python train.py --num_attention_heads=9 --hidden_act="swiglu" --rope_fraction=1.0 --qk_norm=false --init="orth" --optimizer="muon" --beta1=0.95 --lr_head=0.0053 --decay_shape="pow"
MLP neurons of a small language model. Each row is named by its layer, matrix (gate and up: input weights) and neuron, and shows model dimensions 544-671. Each number is 128 + 32 x the weight over its row's rms, rounded and kept within 0 to 255. Numbers have three digits each. A neuron's up and down rows have the sign that makes its largest values positive.
A block is one neuron, or neurons of one layer that tend to fire together. After each block is what it responds to, as a language model described it from the Wikipedia text at the highest values.

L9.gate528:164141085108134136128187116129133095138159138094182141154094119099125166074096151122123131081153151150106105138163100122132160187104039126214188130081071148137122125153099121148058117115116105120141138106122043170122148121125159147078022134090164089093175153092136097133143163143223122132118156160091138102122128142169159151132159128102147092151121144104102140119089091140113116117095
L9.up528:106115133128135144136117139138088062109106186164131132139153110093126170083148162110135123120182144136098139130161151094139093148145107111131174173116208156171055128156114090180155113126146144081130182133152119169114094072120143105144162102163073141151097162139117096084085158160090150132139138165169088154140132095135080142193159129074105158111162139117147109068129144101117110112082
L9.gate1002:104164142136082142058049098127089113148112121130171115128164087094160129162127168094120119171105113187107072123106086130141076097148175137150086164092125170143179062146107081075140125126091108115143151160069138153115074156144118102143079129207166168108071131128141123167142146156143177135091134211139094139111071093137154144186117145114122161125118088137145133135126162166158162077139
L9.up1002:151121047116126105049132198145106093134097099093139138114191169105138127145122124177077184185130081173065108128146099130150096074123130111170104138119107164129095042139121130182148124174116108146130148159155151182127107106121082126096116081177192133147092150124118134153160109145171164114099066194147122102170143118148162073087124124138125161137143167131145165180106107129145116050133
L9.gate1158:065103069129192124118140143109168073111088132142131151070053132142155018107197179108145112123172109126182121127079083126146127106165160114182135152120166097134128172130128108171137148126069195115127119127084159103080136166161117137112126124193125160074123153117157114128143093138152147160124109168148163162188198083122176129155173203060066162080103135120102119114081113104100092157183
L9.up1158:151090135164141151082170146084148123105185152099100113140154100110155156144096127150117117153115125183119170150079099163115136094115139112111121130078145126107094223110139153171118131115098142110108164067109067138140152137151168150130117175115149105178126128114122096147142061153127148151097114161162102075123131126134081103105098135114088130160072137130076108118164114113196110118068
L9.gate1248:136161145089051116153112135178115103118098130150126100075165146110073193085147179141158124106161128124123134153080089110144116175109134132151156109123136063150106130109128079122129089057082161144126166134114125148177113142125100185023108140063133142130135115143097152184193104130076110115147094170093136098128113115107133144159155117100127148170112174113102126129162112125137118145107
L9.up1248:088169117095117150172119144151163137184096088091149106134173117085113162103084139156188137083116112116149182111100139106155101144113155144176103102063132115164133167104152091098168130144137133121141116128066140122158149111164136106096103161104120168115120121135139153197157120180175089131147114127131126127097127170096117185188132109134165098184105166099139151066150117119160153174076
Description: Word-initial V fragments

L4.gate629:162093089060146138128136098131093158104111178102108188136097169131129115088138105135091125103166104147091107152144160189085168140073109116182118120063171128106089088165120142122112063105143115118187172149135140145167143162121195119136194106132119151111089223146087082142161093111145157160103200142111110133070094129113072180143146163141144089155099129103162175122123099122139135143071
L4.up629:130213109133075114110101151089094154139180093137061090085131114127113137121170100114095140132124114110100127135156107163142146141163113152074123123178096115058106118149198122087146083149193096102141182068110150110124152079105130112149157158143148190106152083135138115072098125146089114119134133135120153155112102138173118171124077151112112141087145162125113172157168151152101143119110
L4.gate816:134078121092111181086103132163097145007164065121125179117094097090121087178181110084087126103188088147130151108168155169134129125128111103124131177179096164151105069108127133169137140134128154147184103068106130104134129118073191111113135113139117157167061146112095114164087131126112105155173161140077102182119097078142120116108141140139110077099130145151172122179143179121102141113106
L4.up816:070129084137194172166139084110061185146124039147077100115116156188074132123173160126149130151118141116109149143119113083117095138110119123082112115113132119143118123098143082162143114086147079169154108126074132116075099132170151131067125084103140193102164148126157142168079143123133158145184106135164190136111139144118109127115147109091113106183083096152140083159127120165114150120093
L4.gate1161:136071144163147135100139172168090107145137115127118130126037081107194117125166177071123150066164140152126117117132135119124117148126210129139135142167189131115106030162063195125114148179145144071136145121065092108136119143137117094131118077115234109097149162103113113152072135085126119098105149225121156152095197081138144108134079145158100116083146104118136145155156166175160151091090
L4.up1161:093194158130150153114142133124100113112112121083083113123102115121165123101185176109092183107120144141115077145125168084169121122212095154143135166145180129102103081155119166116130113180176052105085133167078070127155194089136105094123173174141106091112153155142092156171113084137106120140184095167135156150119177129115134110164101131149123115128117075119190159165132112205177140095094
L4.gate1189:180117130081155117086185136096107115121158149186119119117089104100133086142127114115136119124164166091119125135153147149139140114217200109094169174109080161126164135113165147141123184111111101084191139133083173195122159117107149098098106088138177139110127135179181128114098129117140117132148082176139156117141147156064146120143140115143043171136121119109078153088109109134119114151114
L4.up1189:096131161167129132063117155159151142121120137165107163125165122197090140093088131126147206133104085197087146134109146069063121165142119123066117098113134131119091186144106162156124066146166186111167146140088125125139202183153177077144166177079111105133132120127117161147149076083146123124154135117126118123174111081143141113134144107156192154105116108135131071112064173102106142117123
Description: Causal and concessive connectives

L9.gate250:117082134155125211084117145159169150159069082154091108138105154097132103092113070149155107137159127128104116157110131149101092134175083089160143098132061134157144093119099147115129111114138148121134137183127138105064108143168122185091131068166131099126092149092110124080129197133116176104121147118200176108065117097125131191131143091087160122163117160076150149122130112112180106108131
L9.up250:156164132183124120148194114064145111113153135125109148157089110092123140117093121136179086089118094108136166100146104138095100136111088100156154104120128152143125146149173094127105153138122145182131123142140079143142162087064131148184133188110089091126143132037140119184110114119074135136114066085113076160136189133157141174114143102084166144086097081128153133140148101100079117113135
L9.gate534:111062104111126135103101091167175110132117125126138113117076177097144091027083171091157128144119146142129133154131105139076120152117096111100124126113045148169132135118101103126123144134112142133078131095155108088124155117157118124070128126134089164111113150129159161114080117102108114151098105156078070175156143132161208162160142214166097112136167107132138141115166084094118153134128
L9.up534:114114149126122154105101127146131114132112148078172209138156131122118152195150084115130124145124143088185086099120122184109122149144117136113156205124148129101154069179136100183110176127134119142144142130141083104082137192072117062144107148135119111156120127142106148158174132145169133208149076090110110198125097036053105128053177157142079104123186153166146117156171162131174112101156
L9.gate970:132057138163161149144125132141128104162141125129153158096180160096180126120133150114117114145127120116169128117144160104142160113146087181048089153119145123154178098132088139151067087102156079097149093108040146101168096076119091157130147107125064105102184113151159141165124153119161109111087114160044119170122110175159147126146139130116177112100138129095138142148029117142171165133121
L9.up970:138127201172146160170138048085164115128113098103150119098047176129068121127101141141089139127124144136188151175136166120111143194108157054114154121087108141069152111138159146132169175147084140161127117152067121086170179160068071096108083146128169128120209176155128144146126110085104124134169085115142099160101178116104103167156081145137103103137140168115135148129140143176093134122125
L9.gate1400:134096125092129098201119143134131090131109189104095183106097174102143190087081092113113104173072116132184104069155135126075173124079090129120099137168127120028115094151080168077181126114150164121130122128138148082092137147108087060150125098083103128123173154135135161171135119141184159080098059126176140175155135145164195203131167111071048118130081174156106171111137159168180061097114
L9.up1400:103087128186126156121103089177114163134139128159133101146125134079150179117063108117125135124108101119095149109145167179151109172119122126165145138178119111091174138155076150080125130137128119178145127132065168070077114183146087086154166156090095187184121180116132108138186110172131115064113122128092137110171138113133175185140040179144114119111095134138158174052064122176158145142144
Description: Year decade digit

L7.gate983:109112159198074080136093124119112112077107176126084124153079072129170145114073154021132220157149159169126101124149091145113187075149175149097181118173146103142088111117098153131106073093086147186190128134085112072166059148132150107130128192138137136107142124086194135144110103193143160114159103136119119072159095127126096095121111141172135122070126187103114108150173119142092140155115
L7.up983:125127117130089112062182041094111166140098088176095102109080115160074147086136094076128129085144125115152111226177113152071133131063137141122125093109139124173070079124106135165115125105098128153143131184159157105176194123116110096082131175149130126081179120158160124155085149178128126115096128127158094118144072101141132093152164134132126064123083119119111091143133127087092125170135
Description: Digits in year ranges

L9.gate323:111172132071101117135136127115134103119131135167072125116123072136113103158101163180140101191152150127116128151131127125111094166107145088141222173132161101127109086139150146048102142189080137102142133216089187161134127143119117144194134145119131121201130110154097136090103154104189167112079122126105134137140044137132123168141150075192122173075143182168085129056154101163166082112066
L9.up323:161120103177130084130127127149194116133121093155143170142101137119086072176075118135141139120164122113065080085089111100126082106118129115172194189148106108112113076173090154122099094131135143144144105173095154164159067099138106187177106113109154099153157172158077073132141088133184172130169129152116203084135081164142169122132219156185110168130144085133123168153157107143135094094140
L9.gate481:113127128137120107142117143144166167132130111113084135109109134098081149160107155103101118111151169114122114101080120170144137151056164125125152172125141096106097071172138150104153125132109129124116153135089121136095158194146113123160162113055091083152130075106160131113133076108171140112089141162094047149160127122099121133117119132111098146099139154166180110151094170098134135102138
L9.up481:086102100069207157093175137198107113094092101090170090102119131116131107161183077140165143031125118135137110191129142127099145135170184175150169152127072131117085105154140125044158141107135097088051142094157134131117168103027092083075147157079111150154133143162068099132086166148117104127081111122132130049088147168099166105151111160122125116116083073182169128134084124123156196106103
L9.gate731:135058090138115152080151095128086092150130120090133118097172141093190090120105110105061098174134176108093090162180139142091148129091113126126128118140086122111099139146132149167034117147107147102099102130169099164083141134138165079168155129134177094043149101159112158127122105081153098097120129110150165122177119078095140121105143115126157150105102122098095114132085123110194162057148
L9.up731:153092117127105069097140048150120156149129132178142105103124152130135112072158096144112087128208160119116141091144131196140065156105107122153070116121139149094120152160079101111142097178157142103163125057102127101158081148100097105136100130158167207160190143102140095113148113135145165026137167128133099119080136114164095113140121187167092153127136164176104142143109124107167097093162
L9.gate1004:132091174198204101134126173158142133114049113152108201146163094122147137142126083137126168089122134154116149137138192145157138119100166149202078095129121123090075085192151166124115150140119156112175138114179110151081134097133162160144158103144154154154157116116164081129149121100043132089160128129138133042126163119086126063076153117137127102096158122096120132135196137082109170123152
L9.up1004:122107089156113105070135095107125102112085116100144177104112067130115152094181138130155157150120046164161183165144162115114124117132087165206141160137128107115104133180145106094085091160142121109152182133144112149094141127088145133117107185125121087121039164151109178144135165139115157057099133080127151059116065170153086171103132134117139132122108139124180129169136144066133172099144
Description: Ordinal rank and placement tokens

L7.gate638:166144103214158098092106118171129188165152166070189114169107093098094115131141062165138110165174122161130141139119169137091141111132109126046128108113163122174159145097114114161062149171158173124128150054098101134142148122114114129135132117140186150025202131099187126130092134148116175127134121058141121120135123107181180075148147190126119093144079131179129125214162120142117179192159
L7.up638:192154151159130146130141081129127100100170156150164119142121087175110145146128074200130120175185091171137149126124179147136183132103075144094128140157143111163135101151064138109090100123145186066145113073111110176217120075124096124171118091165183061028147115124170095107129139109134175107160157142161150134129163100119109117191163147162044121119122136143070182114201145124128126134119
Description: Clause-linking function words

L9.gate34:183186054178120157104113072102155141072098158151128106107130090091136087098125101089129125122158120141142092108125113123118123156169124127115104119144159127162138142056189135103139148093135134170202109155118110131126144047152102107110125076122123096108150144061161102079140116138165131124124158148114114109060119191104072171147157123124129135107095203115127133119127145162163112134065
L9.up34:121126115108169119185182059119112165142081139111103175073165180130100146136087146127133118143158151106092077123198072096192138148136130024110168129102132133131106066109135083125103146136122133090169170149154155115073127142090120153090159119151160113133111165122143187113124140120168145045118148128164165176149103129104137159165160102099130131129134078090195125124156124088101058124105
L9.gate229:137098148119151087120112134149161115096170134130158161158107132099161119050190136126122121106130153176113149162104104158079119110162148149171089145118179193160091142164155132141116128146106139086109117113168202123192142086130152135097184122136098126136148112112131119095055135115084081168155130160109145131180134084181167140159163146076128100131082121067166104160103144128121106133154
L9.up229:178169117111149118122096142107139132157095120132141066157069160111140106062145125092161110131173119171173207092149124077154083163183131120113169118110141138137102126111174117049164095146162120162085165117101144159144167178105140036153109104191156106109140087131067083095135065199102160134114140200171100150117166124178100077163116074096145118159108208130150127075087153119116134159135
L9.gate777:129178110141104146164113106102079080164085172127135142146127115095195136090177115193139088117150140158101185156153186151138165182101126198109153117100113141091146147156164122079086128101115176095071112101171098153177109168165086112156167088106201146107084096106111188128164113110120175134171115197122128128075114115082154125086072164073058127171068122135103125118153107115099078138092
L9.up777:139121149084133091147089123108144125159078092091164143171169063082104151142083169154153140149117142095125115132106114126155128127126109098123123132153136119189181092170098106175183175149090123154079107085133148176082185170070137175120133108072129079148113117115142119123102121173150127144134144120111132128169111177131137077106136074103177138177072173103126148102148118083159156167150
L9.gate786:114078157180181100128102107116103122093178119134141152148116076102134130107121158170104082115122180192155082131142135084115113138092119114094122112120086082188093109123069116127202155141082089100131064166151144132089143155115097108083109172135163149115087073129109090148097155129061129130159107184123157112134114134134092126131122144105141142123160113104217104108089092061156148169166
L9.up786:173090106153167158204141078097076111134159085111166069090130080126145174120181172130142146082120152149112149195110148099059151136088111084087108167165134168173129186130104138135124198146110119125122132122128114095076153161095109140176083146153164190128076031088196107093075153120077116092106121146188169109072136186124092102111125149142170104115098148124200102125123141076124119147152
Description: Sentence-opening adverbial end

L4.gate785:113110118150130176138119171070069122139139145103133167184129133184145176086182141142114099075131104182096098181141165162150131156173101148079109096075055082128139087071148111180123194113086111107055077117130118128153096078132178181162121119137119093131104137069137096098079160132179055130171137144159150080150083148117158132148182156145137124115119158161162118153158152123148170116180
L4.up785:153063093155125152147168133117154097164137115093152180064137184112117160073134127175070122093105081144149178041136162168133136173115137098074109146152126155162143136122144213138134093140088100062178126148121122107155141121126115112142155142111127155164121100077183111118096157141084178142191147154185156136188140130101138124073066180081127003160108138137115091105123163101105105139187
L4.gate931:115157133015165103116077119144139111119121161144119141148148119154141138123145137149109153186125093187119133103101091140105094165140169120230096190146132147183134139159099135125176121086155103112091121101066148062156112180106112129145129141069135186192138129139089135130140145169161131122127178138093117160153124151112127085149108143093136189121150147155117144105107125159069118124113
L4.up931:160117096123164070127088146166159143086099104104138113076093170220146112110183084174134173119095128135128121143124088139179095135165111135142168179217161131166099174136173148131151105116163121093110149083110160074133154211184121169151130078127119181153117132160140105110125103142109161130162170094115106202140158125134135104102148129135192195096143103124188116074109181047123152137120
L4.gate1005:100125168082144115100154125139136156087094158112074121100116085155080142156109140108114069134152141115116149147118100154064160175147123171181151100103093139166123142119160128139101081110196130101150072129229107220152141146126128161210135143148137153112152123132117117127134152124080159113132133127128121096102162114120121155159149075124144168095190117157111141105158179114164243080093
L4.up1005:104120123131149136123175148074089152103120090093149100065137177165086135112119137212101180100181106138114138085089107174131088158068125094133138126142089109108103152130147046181103133083162198133133147110098071122135118110119155061136098128082147063168120123170168135142112168135148172129113165132227142141181091112169134108059119103075146081144107146098108175189120140131206051136173
L4.gate1403:131150096115122156074122171152120144067142147075106148164181113093141108142183206066176146141108131184167146144124114156119101132205076108202142148119137061131172150152097128099102086082125142128171143136081187173088109136142101127070142110186160122132122152159158141045171133053106096129135094164147089082118117143162080083161169119134110138205100144130122174095137107114137194093098
L4.up1403:139160113103135133148083171074113149046093089090201106145107164137150103106124147109159109114122063139138138182170153148126151198162132162150137131076119125095104127127094122116146129175152134072126077093117126151140148123146139139085148152136177105131118149052189130076138114157103145131198155095164103158134144103182101128123141074138142099098128086148122069132116130173085118118134
Description: Year third digit

L9.gate387:090125091103113108158109124123116144087082119134098120091146134107114121110109093119120109095123168116147095206119151099117201077154126127093116165100144113130120142123067145132096165138118186112092091118126138055082132183101139052141130113059136079087132097132079118131168129080137154122135184113110134118146079132139129063134104175137100073118137147145103148092139115129106188127104
L9.up387:101177167099110171136152113149109108114096089160123150186080184133141147081154111152148089177126068111184112156141144064171120110121152147125124142112088116127155127153158154191144167166134109131112148081120160121148109096081203102124115110103133145067118088100138110101196206131112095147111134114178031150138143136092135116150113108138099150149124172089037140119165104196148116159138
L9.gate797:207121152141156142173122165075152113106097114117141099113160201119101089059108135106132093089149126136162118166131170112086182136083178022152128113108157112121125096074115160099071055091140185120116120118107120173132118149110148131081139082139147102111139162085114125026117130111127182134131160096127148093113050152137143088154139097110161048074117129112178125159146101158129093127135
L9.up797:160146139127201091166146142092131106126162142082106105094179141141121124119137129145119171118114137170168030199110208151082120140110165120098210109053139115116146159116149113147124113152078154105098160200144117168118137107156123064122142072114129139103108076124206104092111100178146138116065122157066146154143072112112156068145125091131179132195098135165152115105130122118113155112091
L9.gate827:184117203138161143125159114102211121128114141164129133059136191103145098093117137192159164141128040089128173125129124093117177120132122168065140080183192120128100119136052069105118112059138157143130122127217119067110146057167125107102143099132181127138132082135157126125110086107141161103168163161179137131142145111136120096094132166130093161133164103105109094068133120158189080080105
L9.up827:149124174086136087134132108169129094167151160156176133178143187089118158127081124082076138097158136116135120165141095103138143126126174159143112162143153127138138124107186075109151109128157193132107173105143116093106091110110103099110125164141092190066122118138051118111166163142098144108118169079095143119178156111063161151116103086121109136110135161101123126126193100159095115163082
L9.gate1278:160144187134150116161120117166083153145075151142103134163112167170114102107149123145136112149109128123111113145130161121091102086157113075090102173167108131140089032109174144130136070149137122110122128122120139066156142102130130089103091120185129070144138087132171116095083133180126147106146095114059081128101154102110147088172165214175135074104079084117106079156163124166179184139135
L9.up1278:131158142164194118116151150088120162152121154091122151164130113099130155105091137110177110152101107116123129079105084137107182081134130106092137058226091138141117141087111149082196096096172107161102151064128168094097134196117091116123190104146140105151133059145103068161101102184158121131109162120107087115136133132144168137135132142150113127091208160123161138177082132071156112119121
Description: Second number in ranges

L7.gate269:153127141113099095151145147082091122138187175108132170172109119150108175104136114168130116154133144196090110096109122086099080154157125179100106099112130202107150104130111117139184139116093119076154217100104180121122110142162127115138180105127141126205140111123167129125149124101107163162170138183202109143118086155109078101154182154141108094085094110175086113145189061154151171161125
L7.up269:107113104101133133089121161159173143164146117091085086124169130158111139165099144110056182107112121093088167171155178115121113182172076089116115064073125086140131129104136152139135136116115086147120191154089190144184098147107154159119136096134145189110174075151106112169083119118119160134150153116112112118107083087169131175116157108159114126087092102182157092134074062079131104080159
Description: Ordinal and superlative modifiers

L4.gate32:168110076104126113117111086107085128094111115110102142119150142123144106154083069139140102092141074106144155135162123143094046126194107116189154169161109163120131141137138114134143138126142130144124134140151097122124133157105084120091111120154136181118157144156117122093146093101068150164124139118176125139103114186158097149140112135151112165116156169156176065100123097120126148093064
L4.up32:174151132120107055121144123139058097088167072111142159194121151182149108137126099121102130067120149148091140118076095132117152139152175093126172138132162102125134124128100125148160112116164145131095160127091134157149160140116123128135119168128082150164174100179083148101148113119128100111152091145121142168102153106112135079105173167141176108050110144137145154167161171150095128118145
L4.gate274:099118102185119149081137142118088181085111105057142111151103103086102093165151061150170127159155181159108112126098175181153128070138134138127072189115155140128088139128140173140156141140111160130152112118080151095173114131162144157138111125165123119103099114113220150112094150177144109131140164169190173132147173146086090093137164159074155083108066133144114141082095130114116173144148
L4.up274:101111131121116094122150089136147109061119142117124074105112173114129100090118103141154077147115139126141141141144123122082161098100127145110118160133136125182083156145147146152139120068090160185132120178151071098186148141136143185126158095163144120122095161122125121158147134166158112165084145131129134107112134173135153084160199170121117084080130118132139131123118156107114133160118
L4.gate612:148126137185142118118171119043165177147103106119156116131111091069128031169154121129074116121143093129073126132137136097125132152142167083069152120133164116133180153137144163098125147133101123123120076112119160167114055130195095176157094161149111091124156159064172125130131152153100093129096139099090114138162089087116151145084069132148140071149131089106161147108124116107112167122107
L4.up612:110092152163135158104130190097155175081143133087122123143141098098150131131199160111126163128183087119102148135138151083092145208107174097135105141134126144120140082144113064114158167137109147160045095122080144122131119121129047195099126138152130132152138129170090096146072121105110133168097079059101069101162134102159181145151103094110147136133108127154165122141113108136103091130095
L4.gate998:076143095095145098148071160027062160144144105082174168115100157159093150193116123115159143159112120125071107119152160084100089094143158129105173202118139121089164138146130118109154111140086095151083155087152077113096129092137099152117104162091143159146118096211157111119105143143141234114121146175122074162052154155095211077104123208150151126206122121158120156109113135106191098090143
L4.up998:084159037125080103145139191101113120117168078093192153192139181151157143140156118131090147169102164116145120094127175122087105187115093142094142168133138172141190118178139138035138105118112113151167127143101158131149126117135090163064121116106191132138172124174094106097124095117087148105160113121123164165117132097116170121092094123131102123164125126186142095104126115125112102167143
Description: Hyphen-joined name parts

L7.gate702:166112081110137130112132058100043159067084159107127076148135168165126130091159140158082183169119123104165076116072116137129102147128107145113082129078130138143090096085077134127177168161105072105155183124079151096143119126131145088157123170158114112132107148161095097103105118074155141083116150096132114147118222107084132139110113095102132134084146141102083141164099191183127164166086
L7.up702:139219146113091080098229079105153153087099124061153086172130161150157094095203078174154134159110145135078131084102131096094110106162128134087105097067142134156113137128112096121087137178081163114150191122119141145191157140136170076114109222149095075146110143116124085152180171143134123082170158054096117076125195146114104143107106135176103085155110150112077134137125114175136151142179
Description: Year digit after "20"

L4.gate8:066085127085068139138141106083116165114141181177178115109121098152111135124187125109132060134117060106191061145083137133135179080114137138080140082190157114128098097123154183123133081100058128119097142160062111171139184131184194155159130088142157156166154086146177115093077132067131131103173147098092121068123118108192104090159153106161174087115110098089094147146144102085110156152151
L4.up8:154117123170143167121092150171127154115116170137158151089018123201070146084080109128127176126151120125113126099128131185130127085052111165193190105125096151085166155135148166142129146134116115179054075097158107124102118138132170130126143099080139195108143175193084101143127169097183092135155127120105130148062117157108114155100155097098169173152103138124144166143072134089118130141132
L4.gate347:082133124149142087174057085152149071130122096149151106109153084100125165117159084154123125160195149160130131152131081149086091201135143130178187172138146137132114165128107126122111176117110113121139153090141131132124151163142161136126157108119128078168113148235180089174082121148129172136120115124095164132137131062105091130158150079089108138176115163079134150163118131167104159148134
L4.up347:131119165162138152162114123097216086106132194143146138141119124072076174074184126156105140125157129130126133146184082114124067152168148073185133130204135116111116136126096156178121099166136149151111088126082195115077101174173157161119139123179213126131136066150090166106085092154128093160118143111123099134124066073067099099086100130192106137111137118106204090146171115101111132074153
L4.gate411:131183106138108149133199116118124102083168148081106145099126169153138170088124189148097128096125108163140156177123111112131166127140136132122161099083103132089143103139148149188063113164083178144084113087114093116097089151157078122099148063097125149142078071152093131112163195158098103116110074125154159147174146185099152176109083181106176135094136076112138100122130102152069078140097
L4.up411:084107076135092090130116105115144132168126170056099083169117169076103133124147096083165178169126088155128113145153131102123125085111169068070158096122134155104122124063139164095151083114152102103087135164105145072180160161148182120119163153125140193142098104115176119172076137106153143139085105092044098160147145104090131106118188184083203115140152074101098110143113097166142170130141
L4.gate556:125147179083100191098174085088056095088132166115154114072092148154090154062115105119156135110173132109108076097124113121143103112123158180108101106134130153094147094169146088138043138131156169121092143086156084063147131124174117088115112072143169106131151112154137162175083126121104055152157140145073134156157090129140104097113170098214127092161091066086163208114098140155145124141054
L4.up556:131152094130086142159101157109149099109139074136173103128100176103130187161144151149122081141103164149099099093165159088110100117086150181084063124141118101097116158078129183134131164078079073080106066122081174149141134155139173119121109080107184116168142092097131074136133176134159198167133117208095125125163120120108124121101135134150116160139099118167097051171145127069095106076074
Description: Second year after a dash

L4.gate115:134156127159169123165128098169177126146176128128100093130141130087207111094120142129183072131089160150104163092087093081185095126118177103053103114181127139110156182114083062164061129172122073131162104071087090146090180118119141127158119179110132112131088087122100072129129093114140100161209160045107119135159079170150151083097106112136102115124083144105135152160154146106155124118203
L4.up115:102097122103153100116105122201090096125134105103099125090103042129130130124122117136145121131167131122206095104111119182178157137117152192162115130084208130090092098118117057086157155168157163123124124117118153187131161146152089132147128100104110132130127130167163115107089119105172153150179088034124160154168128089154123121117106125125129112111145111192139123132107081121127166140071
L4.gate285:089109144139107135122136128086176103141160103105167184140092080145080135142106098151137110144121131116136148093118116078125126184081149137099194173151119101125091105141150124146133105153163142104163161088149161138107169049131096145099109158169117089120136135160123126125103082147153124157183106121094109178169176136151148109138175101107129115109071075121075212149069168193128083137153
L4.up285:052106166120149094108124069147117128099109050133100127106136104122085110206136139143098046137230156134097131133068117091138127163088183112120168148084126079104160167071169108093160138133173132195154122102089157096118085099109168153174167133155138091128123119104066112147109102164132082096092098134154121127109192136128122143117067075121132099126100130101142146102151134152178128098142
L4.gate539:137116114085142117077099164081139166204126086147169154096151120163096139169126130147129123087170139171133114122131104181104130119113130124149106041157141102159112120155148107140084159219154129104166146072114087184136125114080142178110110161087086179159069143143165117132149172150181100180184161157103108132157188184153095165106119133077103154165127143143101116149128138160106146167131
L4.up539:159121093123082152053130110123162143185144104111153147140152138097093141194121140112120130162097166144079160129123117140121153061135148136221114090129129096070210115152178104184115143197201115138140116173083135118108116073061118121087115147154117163122090103133184061165125090181166123150187169122061073139152132160103160144129172053093085119144122060161147130066142124124090132165172
L4.gate613:162136134085150152129106119170049101154122077076111160174170141152083155144107124081107206107207136147101110128118145134103146147135125130138160170138185130137054102144077152090176171112061141099115111124162141087130133108084147064134159164130179108099151111161114173143162109152068106130123196156209075182159086066104170090145147076118101132166166112118166097113091134149137102118171
L4.up613:160135122077164120178113145140104111113101117034144133164161118148123147148119126123100121111198111065138173159152099047065153145128161111092144122095143100107143136141124107139185157102157117122105111116132105114170163094084119092160084133093191122064073145131123086115192196177118118179133136121156185199149060138142106100124111174104139125168106115144146135112145105109114103123153
Description: Ordinal and sequence modifiers